Weights of a small GPT-style language model, trained from scratch on English Wikipedia.
Size: 8 layers, 2 heads of 128, MLP 3200 SwiGLU, vocabulary 8192, 64.9M parameters.
Architecture: RMSNorm before each block, rotary positions, no biases in attention or MLP.
MLP neurons of a small language model. Each row is named by its layer, matrix (gate and up: input weights; down: output weights) and neuron, and shows model dimensions 277-404. Each number is 500 + 50 x the weight over its row's rms, rounded and kept within 0 to 999. Numbers have three digits each. A neuron's up and down rows have the sign that makes its largest values positive.
A block is one neuron, or neurons of one layer that tend to fire together. Before each block is what it responds to, as a language model described it from the Wikipedia text at the highest values.

Coordinating and/or. The words and/or joining two parallel words, as in "develop and implement" or "regional and national"; also "or" opening "orbits"/"orphan", and mid-name pieces.
L4.gate403:589492453456471485544431524519548538528530496518505559554525483497507518557455525556509606489526588582510484562526468463546555498520517529512540460488513495536475525486553483539546530468542416503490518606501509504481581493532397496565508489503474576485499518513450579488510461527458475394482455418417445543504513520598492459457545494542511511555483503507512478460482508525580542541499
L4.up403:519525501419496490539507481440531486490447487425511499470540467547601414410547479446439525526415442614524489429498454470480453471499452535493520510414550478387469442444570563438374467570462503699554669408479559536406566508573424400587427480503523459505553523484478445495441638442521489533410479493600482462534485490507552528477506573497432497630421473491492489498500490488409533559493
L4.down403:506509486470450431512530475578414465536563482419472472344519426519563433513496502513463425512500505500648539462542595501552529546482471487564502453450486395498392540466547574532577427539465422477466514464550573621531614513519619477491471490474535513333444481410488536551508671465498501442415539454466538450527563550532486482477500554474419477468512628521474590446450559453454570432432
L4.gate558:424567550453561496465427414562495467511503515433526558502504439480497458520427496499499447400523507495379543447570517568563477551499504558408597479466555501449422565540555582498445535552572494428560518623566506555556449499499370492455459519637497510578411464501440426357521452548564526552473574492517516500450500586519512485522411544497533492507513440498441530524431453438498503412474
L4.up558:372482486568448465518533446583437508486501459424556541457436516598489488462503502535449558412553425587435490493503463450454465396472506574456459504458485579515517464443577540431450482503503563493521554524532477470460517570437446564464483501483569465560440451441618462460540556387543429526482568612481529499484464496547536587447475534486380506523511580577540440505540583549459607467533
L4.down558:465661492501523410508363507438546413559550606429589507491485493518551534445490551485503514527531437490494543431467565492502384524488452518529478555415494554563493466493459539442556555524448443450442537514461433490515538524521440415486490563472453558563401473361517496487414440596481508499418515481568522477481538471457453495516448508555486528526495539476580489525503528504571583576531
L4.gate844:464486579524607379461543542497445459564483427470529532504538546440491515506449510554440503530536604515540542562419430511544560506485572500521548486533449469454577495552470582536537534509443444548534565526523537524506530525571550484551461479527457531444512517515471487486550488591566465540489499544519437483512482420550493551520491570498488436474474470506468488427414487459470503547509
L4.up844:437436417549508549523458440530512460614578524497472476538388521534531446432400452461472435453484570535523506418517495540504510502528509579549503525459515482517454595532465573481494498522572421495489431482402442522531530574498515497419514519555490468406453492451507540577413507515544516519466523418501540541472499466447476416563461504495603447535395504497534491564500468467617482444502
L4.down844:451498509443518468526495408505539351514545464536428494489511568536503501496526455450578564463503556531450515511440510457547401495473467500509447438411516520518506463518461491384459442492488565530487512506456494435588502510448576509490445512504475492580474521530605579523471505526553395486625527522531440507479556424432547462451466444560545537479456458446470507434545456474432574410526
L4.gate1835:506599495480490491548525465459583464477488369580507547494496548374415469466448501456419527463482549491413475418503424428539468465419518508493503524436477535423498530534404488484584579546495447515493568528526515479414646461432460491449579514488516449461585527424459469439515459489529536507446496469574499503546446488604506526485493604440532489489486593581483505513526523439444609538573
L4.up1835:544570461522568499590502535488567494574446599547478594422446484649557529564507530423473518417512527517422426591480399462520551443547540439513467569438509537528364487615522554462485473425421446465527577613475435527612497398581464513479521435445549475618539523443534591402588463506519439552463455517479530515504521484457496491534492514416528484553425535514460460398427521608517487334525
L4.down1835:463550475484538489478597558525488468523575527481492517517517551530504487527419421396432483527534539499499451454468592516498445537480470462454527489529497422535540411457481445527571526453472482497439489537449499487548504507343449432450525501511426527524475512459501519517462542422412490492471552557498505585435468487529513488421473484590478518543492521495502496434405513536518499428543

Bio-lead verb and word endings. The verb is right after "(born …)" in article-opening biographies, plus final pieces that complete predictable words, such as academ-y, Uzb-ek, B-ook.
L3.gate1017:460450504500516539413499528478526508516469567560430507420526470549588593550586448550566578562538593560567495598523447478506538407540649472473486600463498485552373529399528505475481492483499452498550557466552513526503512568573480498512565526531467578411524425481462502417567464471473480538497454573469531505561546428599434554527458529519506477578527607457528566497453579541430459519585
L3.up1017:518588485492581481446477555520428587529502453516489521504540548489535473490514517454606502493487383559453487450471525427550401526563506539454513598568466526553514469515523532417482472527501495451532549521503414549508447508572500498607493489582468502569512458500444445569499516458449540498559507592458448499562507518468458532550538406563490603578567532532511513553533438503391455550459
L3.down1017:538536480508529520507461575437511550404427508499494458445661534479543483530390468519501472521517541423485431502489447508446630452479486528480454530529504448546509445420550505506550570568539455457481464502532483467472530412508491578541528446475483448448480591538435516536523533500533532495447569484534426471564443453507574494592582445405484436417509395611445438442545534470479579515446

Wiki heading close markers. Closing equals signs of wiki-style section and article title headings, such as "== History ==", "= Person Name =", "==Career==".
L5.gate124:592612443460442470521450566488510496544502554448434523492566471466515502577623546506510449465415414399517452563437492466584469547423534459461477529537606561520564485586500565542502524421509522525595460522502552454525454458565483472564522480479488603481588487477500513532546468478416446545506499533532522503497519505484559521529539556482496525560526466529553517435468521462484522501494
L5.up124:432393441484500490504483528567491482514483551460555527382467460521537580555494467440562456506452587470445514448392590541542478431521492457400591557548564507516449555532533489520416513455447507381512636415460512509415453553568446541446552437505522485457510484430515536519491521485391517459574539542547534551473514596488457448436513553501539493518436435456507506388445551564516409529423
L5.down124:528473511482502470517470441484517492438359502509476541533479474484558560439399382528521548479544481535399451413511504490407537585465505520504436484448528420523417443478485464503559460583527461554457493515523457466495540493523471436431475520541433484494508506423456456452560498502553485448414452478564488520518525488533489474574476550491523473550539528497506496511442512559441442547429
L5.gate1468:547552591522433438520522418408435499454506584470574469464507551391481503598507431477503495503545461416471507492461537496561516428502555465567489444482507494478563514452480500557439444459439562399550502456485524446482517453477642557466496492544436470503513513572457513546471530554473502469513414485469496481469537329506539489490459528523501523557453492493559377392401562483475419510499
L5.up1468:520601483527579560485565492545505475547503601563644588409562481423490433496507527549505463594469553473437543490511510516459482455521500503467473487544496460491453473484500518545455530492506506595463470612480504471458504482634531439497582468473554483504481465473519500469453432453429528508436574484524498521485569487425530483475477489597552518528463457498503477470494467516329529469573
L5.down1468:519502516575447488571455505376587511502460504556511470507466468491599457426616562517541505444490589506465571492444543475520478487448497391433483518515492468527516528526512548539546524528459555498471455517499529479560461494503476554466543510503452530566515451557407532465529557521412557498549501554463390500484514605534546491547479563464563535473456417428507596465555492508522561458506
L5.gate1712:446580467547542464574524522415547511441571501539381427551442510442441462484430429516570448577499497442479509488485513486487494475513564427387503497534565460534500518530539531516528436562520482486474475444516446512419484529413535467506482498497522478540515442542414483436577515424470455513495429410443512589472467524552513549493442475525551493506535504608555511419491459547525476633524
L5.up1712:517484514515467454436518447640464505501550550517499465500548512520476561486508508527415548482537545446543544522588520511448535462513454573556560485560511618458514447473546535470555616514460531444497404474504505521508528516542505487440406557568561476533455492488493431564508458516522602560482412542520448449480579441578520557603474467475527550466578491441521520488391530495455438466523
L5.down1712:516576506473513551502437521547511433561470515456483399489452641446507417531471549480475483540594543460440447480511500465522597474505396525489480500496460517419390571483464432497509412394542509457450418500497568429528479612476505538523493404402494475493465497461507566524511489507492490486551474424440474528411416409484522455539508538496529500576553543601466488492542508475496484554598
L5.gate1731:484492495526439470450447538534520527446525532463582427523588544511434463439534509614547418456530484495537554509496474485460526548545578422501457486458558549509450502498569463446385522514561587483509482365468456493517465568427559490502487447485525585528489493427448525520525462537567475580549492420545508497474404581474535606481425574515458458565533449507610440483483498427513413470549
L5.up1731:499508618467556515513500483474442469520538424551559498428477437430578562453574511589473557531460502499487498490463536395527542459510496536497522548511547518436564512503539507464513535536485514477518507411404471498521470542676563504470483488492475504531524599409578577508539465518439425558545422491453534497480478426581396480501508550523550450554603461476500404499469537497506528506544
L5.down1731:516445612398513570528536568536502564382512536437531492467523528548540548473543540514575463444493481482530483545471514480481574474536558495475537549407549498426485492410570589496533491464472495606491482532480509513512457484481407453430503615587394393417491528571452582482461579476487532494399483470425439472468589472499500523506515496496484531427465544517453496577592446554508443564544

Biography lead "is". The verb is right after a parenthetical birth date in Wikipedia biography openings; weaker on mid-word pieces (Nic-ar-agua), heading == marks, table cells.
L4.gate595:379459497492529481435506449420540619513533522518506523558507508477448432470600397565504490450497482568415528632461540476564435599508595553553534398539666494523436421588529491581423449484460402501515447524543528611481531550561514445427541512569547466523450505518524472506521617548478503539575466573469474492412405524498470537412501509522550497522519487447540494544419497425465571529480
L4.up595:403417515452533454491471444471482436498534543501414538528446508583385556474477409511428438500500547549432522504487499503464477597526544537559446442509447495444469400446542499493489375519472523451418426517479507450491509537488492390538444497534494492485423512588513549500461497444443449460459603451552417537508434448515459437561420503568523444506546547455480534440483482494465535490505
L4.down595:513480536445496556561565585517527405553550532464499467388511496600558485563473544511460458534481543562504485405539546504436447450523599575506395628428443528466394455493518456478484470499597450503527487584470531512467457426502489589574564592489473507520424549572574607503482508509465494532529514550451490471490572507513447527531530501453482541487523515482461442464533506529611457519526
L4.gate1284:517479515498547569433443440467463404602547510475450517510512527368523493528484446588553475480470492500453561526521448494547488545434504549544461557441613470470505508443353515405433500490507471428445526482455475438456565547538484523507535553420509493449614487533504462452519472557496432462436506465455511513531475532417472460479488528476532456509489478516471533524531539582397483557429
L4.up1284:552490516530455551524431534456540381592567581501542584480484544426605593541583470565470496443433490456589500567458471564542467504498515492558453494533471455423580458427434551459486569506440536486574490508454587574495552529458611555448479545537473445521503489477517508553472494476560547399491538449608535565515483515560495605536506481510448539480518550551515487519509483614443444507419
L4.down1284:531430500438485442519449470455466516421510409557589555474416524394475571521432489478460471563542549509512541490455543496498523471538531542630525559494458491460465531528389395519566402511532545527507512559453410424422434423477511490563422488566507491482486484622597502501479558353394589451535443541452499500530458447557427459549524451439527570464472414501482435512529460473509450430447
L4.gate1504:435547547482534461456415397465452490568511531545464586486480499499418447500511469478444526440519544524539521509431492477552494476554481544489514467430555544559577493444479555562598464502498531474443550479499585534484499476399500473515565495540433438558460483448559482546475451545453550596528573443593571461524551506553454554490436557448466472554522470501408548445470554443575455487448
L4.up1504:497387600437394512504455529487572487499494572472444470456600498445518497445496416476473605476511535447490503480447518587504384592480473528500504416390509496504415441416490490509544519549579604429533528576431484488491618481478537589518446471532517582460445507512499590523441596561487547436540529526458535517480517478478465539513492558483518515540497575512405491508440445518592614459553
L4.down1504:504551468504517466486497521402543528496411544439520576464529481439492512587489502434494455487462531539515439474451484469526571465596491460536484537508532469431492474399512478492503445459514550488499522490481528428535501452430458462461508586500401519531532523459597582456544476544516453439424521504449491398613488546455500489511526424460451497431425441546538529502573522506515529487494
L4.gate3046:565512407531499499512518472520465455442491524579477481495539517438588495488557414522525568573550523483571530468455507579466539460375512509547514469527511570564594476547483574634454558603495626406433509585490574458495526437437513473506460535481446422432536509562440510547376535502447420490498443486536540502508545520558532599478491575519551507488609577602514443584562360520611609543557
L4.up3046:573459528419569531496444507436476513427477542557519530558438514506447562570492463571528449518555474422497588582544449485607507437566533518504427457480580574482521517507589480478501560531471563466517482616421477560490488558433404496478577494452507531540501484503549535458574612530566543389525531523526532547512562450546456521507460504549466483491536426551584480529519469563433559486521
L4.down3046:482502556437494525430510447493497536465567504523417498541569547517465544403426467545533496482608533531544502506437534443576506492467513494471554505443478536435467450465447522541553600477490459502533542475566457460559539507471457556471521445519561484523542519555493539470508539440545574497497503527401484471482505577568427500539517525463502500525437485430552540553490486544530434472478

Title-closing equals sign. The closing = of a "= Name =" article heading, mostly a person's name after infobox lists; weaker on final pieces of names or words (Stansbury), ing, ender.
L4.gate695:492488516497424435476428557594502536605519547512465489579585447509497469476480503505512556437475540457472455407452490471528492497439552503514471504470494378509502537442473473534422472425592417479509446480486516632498500489519472495478434433503473572456477483448362497529484490554556599546539560499586492463460452479435532533546430472462473524462457474451399453444472518535498489472528
L4.up695:481468483558440509458578530476526459486483524494530533556541499481502477581520531542445498446424495483392423518476470501452523564520478438465502408515513512576442501450442427572501591453553492595512556445586502555464377500583460343417435528476595443572485525400434541432543434452509470507491548520507470488475429360524525512521592573505492529480495560440480405408454520478573502574460
L4.down695:520611483510523488533526566379481572491468563537527523541452563483561563518526544528523495547599577485540455514514492459532499581491492595498446422504407534494441490467525473543460507500530547519611535428563463456465458511535582591535524574398471477518556422496432524435549556492437576576450545534467504530490524434603452486557466501553417571504526552538558458481460528513495402539507
L4.gate1711:540525538494483490382582561477477529473484515477495497573516534475505471501523531453536532523422503546519572513550518444473450516520468531573576431582454508484428568584543504491545487560586482473569532495616387540548514421449545522481520498561457459534532457526592526455504470549466454447599532442585552516517473576437475515558525500513532453396455460449566490361544503504494463451632
L4.up1711:554555386447568486481502509478583423482473628500477493505509502514525525527478476433417414519540583492545458542531520431477485500502505438543554517580473501509494495615413499500456481445471506536496463439429496495451498489492574522566461514538525478466452524501530422596498509545479375436560502470430427569529497466509518610527524512522384570494559547500510442609528522558461454465479
L4.down1711:555464426465437488512615482501571464526497576508521457494481546534622501369553535538540614551527432455539455511442417462441453439511510512429445502411533559521548500515493529567445527621511472473558563519500552477483573551511456388511470489495531561511439526477510583561511583503465478528481421556420516413558524474484440566547452527445455495495459421533442434503536554496516491468515
L4.gate2416:530495475520416459503581506492463473445507525458527551500575465401542558586548590559535488539513474445547559507492469490463390504420550489502412457468522446432413600537547474474549475482584501570487462506365459557509433497483514564417487516548536539437459430555467500491473503509456490544578467479472509482574480442469506540504577461551517515496366661555541469445460517453360516595451
L4.up2416:409581533499424478544540511410451525524498500548438522391604508550458379508546497471515457444428525500535497543439525554489498540444546588489577558523491476461569536441493522525479517481466484528480451419510577513504565561560527431517407452500461430484492412444497443475472511547417522524544410522451360594451504590447505548443421528489386457411494470460435533545455447538470333485472
L4.down2416:468586445444432532508549472504534460540424483478521491400497557490619524491560547466667538494495520514465534473507477450476471638565509448486518514479473521401483624537482518443462447475507402455422511582491472516525509498471510474561468500472520546565519536532478487485486511548516480481518419461556440541504511525504634433447546432578430493559519526558507543469520458541517504525453
L4.gate2763:459489436581547445459533522438457404482561450496472476473465446540532491503482481435601434578425466467550487488396453551499515483474482478618532483415527542425497553481497542536508491441491426515469437464510593577561498404408460517468386469487435491553390492550515583577559450487528616512512613543486441575493454474485478494589483491546529531456506479521535438502516538596527552489526
L4.up2763:544452500524540553522517517525552539499507524455547537500509480497437411481476534546461544491412479469477594539541510440472429512416465475494476470508431523405491452466486525547544458516508467453491570522541532479539481465540454476475453515509447455497351537500509537566543575456446427458549560416405543463449585551541461516529490495517516435518547517531495485521498496581535541498406
L4.down2763:529562440508498550466417492504506547585506509480453553546564477566570515456524482437550504503543518491513431567528501514551584502483477522523496506461484477423511375434523589541520542489446526484602411433483554584542488474468435488481475535554479521580547532487487484499511484401524460413518549536399502539464523518475443499510504487478528493566523418512483506551620535527532532469585

Coordinating "and" mid-phrase. Mostly "and" joining two adjectives or verbs in descriptions (small and lack, fussy and over-funereal, created and performed), plus "of" after age/kind and mid-word pieces.
L3.gate1965:475623455416443459471503521506511454566510531483551497582505453553566527460500515514432557447596514456568487492493513463509543455502521498554509486479461530512542515546583538425444520546419485471505521558545515499377420492448477544446489551541505524526455542513443508427477494568423437551450459490483430451517395480509496499444478490531425563516516556445501538473422481505494606511524
L3.up1965:587572473561522510461447455481489510443543502483469630518480516548469576555460490392457551516487505530533480488550449465551543595535497426524538588513430520502538514529435511482524497523515514517486445552433540480444503520543419481561532423453414572412484481456448438507435482472429394537513434478497496495485485478428578499528545519497484512509517480486525519452497561516594618433494
L3.down1965:585586511548451452506462494515510598522462505453554527512524497498584574431617545519477543509451462489470579494516495461413458476439494506553386454538409472484523512501573537479489487520430503433539462548475481556488416538525458472571508525591468563419498534492446552548482458526487513464535564390487477487507507517455538565428464513471493484500473495391432567587537457523479530507552

Coordinating conjunctions joining items. Coordinating words like and, or, or a list comma between two parallel words or phrases, e.g. buying or taking, Thailand and Laos, Adnan and Mansur.
L5.gate1442:531540574517464628519443455506498402521608528442433438529434506557475510502451511482555497506529549461460474468508460607520446423522614633505468466547496506467460467510440423536634625513516480438520492520500548543517472486435525460516532422567527479484475443491484459433449456584456476481448488462526587650454398469561433568544352541497484577495477417487476524484483565489460495572560
L5.up1442:422582576544508567402506444540483535499512550471417516460519536381583497428519455563518458508423487501523452518494532481538551479440588431465581467488463575491519622540532532496516468478527472525429466512511556520534542469487493526468511487453552512510548413436469489535448525449457462485440449403465515470434450417452469486542489462556427530526534570562542492461445561425490504478533
L5.down1442:541474560475435489446390492446490664294539439487479429625533509514531469584568386477511561457500466481561528495530493451504406464489559454501462485444523423485490487507481471469489557532491492438622514507512459488516484644512497486510510567542600526499588520507571555536482553583481547479492567480593478476467512497482570538389468570482461488519588491449509485564510470511532525492473
L5.gate2151:507634519596425472486484510576449498595556495529490485506536505540520491465496480552554470492496472482493469483505474498504548530528547595434473460385504529479442510501536490539460510513451498534483518468566549414534472512384496467527477448600381468502516460480548597438496478550502562489555484489572506529470385532525476504463414474583516462480597441653592594464405443525509470517474
L5.up2151:574603604475480584431574485600480478556506543436486525483397512479592492531458449424400513501530518550517533478634512548540473545503531524504554562488469441561425524401418478438520490520409479455497435539507489567455481429543579497499522485512430475448454492476430479479467455537548456534510404511546494492512478489504518454466467501604507485426520427562507463440403585504543501570470
L5.down2151:413538457425523536515467512440440438465548431447512571558462439582513547512546537500464518511552515443482437553476495527557531434534503525424461558437549539466553559542462528458515466518539546463482574555469502509498480462491556465537500542507460514525517526579537522485464536558462515413490505495566446508625375513424553510501450451541497509542509485501520579421535453501491476476479
L5.gate2294:604523602563452491509567458434572548515573472461453469454570425449487505524451505501526466492439433448470496438458370516646522507550569439476384432476556489502443574511498448514545480562653528541502537451485453499427447416488465596441505495525471471493538475539543532536474500561446447517414519484511480480433496486481467486511482428522585401492481423453522624499468597423464483375483
L5.up2294:607519544545548549504433473598488463485521511524540540545496464439665424565449536599593464526448496430530502469415496516494557486461403531553452515488483429492463472536464475493470443567493448564537489513465410497449440515502415540409471490397512456477533577534555497510501550450503458571568533514503561487442393465473480542451455572447551446448440391497551550500496577570640462508474
L5.down2294:441459550548555439432437536543462400552478455468558486484428564492499469521485485524465484517539543486498517479500458493475461584449439529518500473526394455511419508473540460504502497519540523463421429573502501534530476469537459417555513543511505480591543440426515534414524461510598468611554535542463430400547490430527556471465539478532455506533519557484406378400478449484553550528550
L5.gate2764:485630493561489521443555513516505473549451495541520500498512480510513395434501473458438443484466379497476434530552468511489563485494559544545595612578470556505473563597519406459530587597389420414510425611481541514456540567517483504543583426567427477494517491508655570557554527604575486592466522541550521561473472532494455530526476457534367477477453511472433449473585496541543517512620
L5.up2764:491512511552537535492600523578481489438467485517433522546550446514579510560476480503423473487527532503556491611472438483543487470437405498460485530618512577517475495517519551432554508525471471544599435480464586490376521481514420450455425414565535457547495519490477543424492497463412554518518478468541459468456390478509471430463452509525465497466536418584429483401457522517443458494503
L5.down2764:530475436447394467475439472562450517417519527509515463474433497527451463538514570506391495479542537558513496532537465488465460489457485530425504459494613451382544437503492581502520546443466530440459609530563443520465551505475525506502521551535591544420458534502485513578450498482396447390494591493353550562438524505546502548492515429545567521526527494493426473577456410467471522446431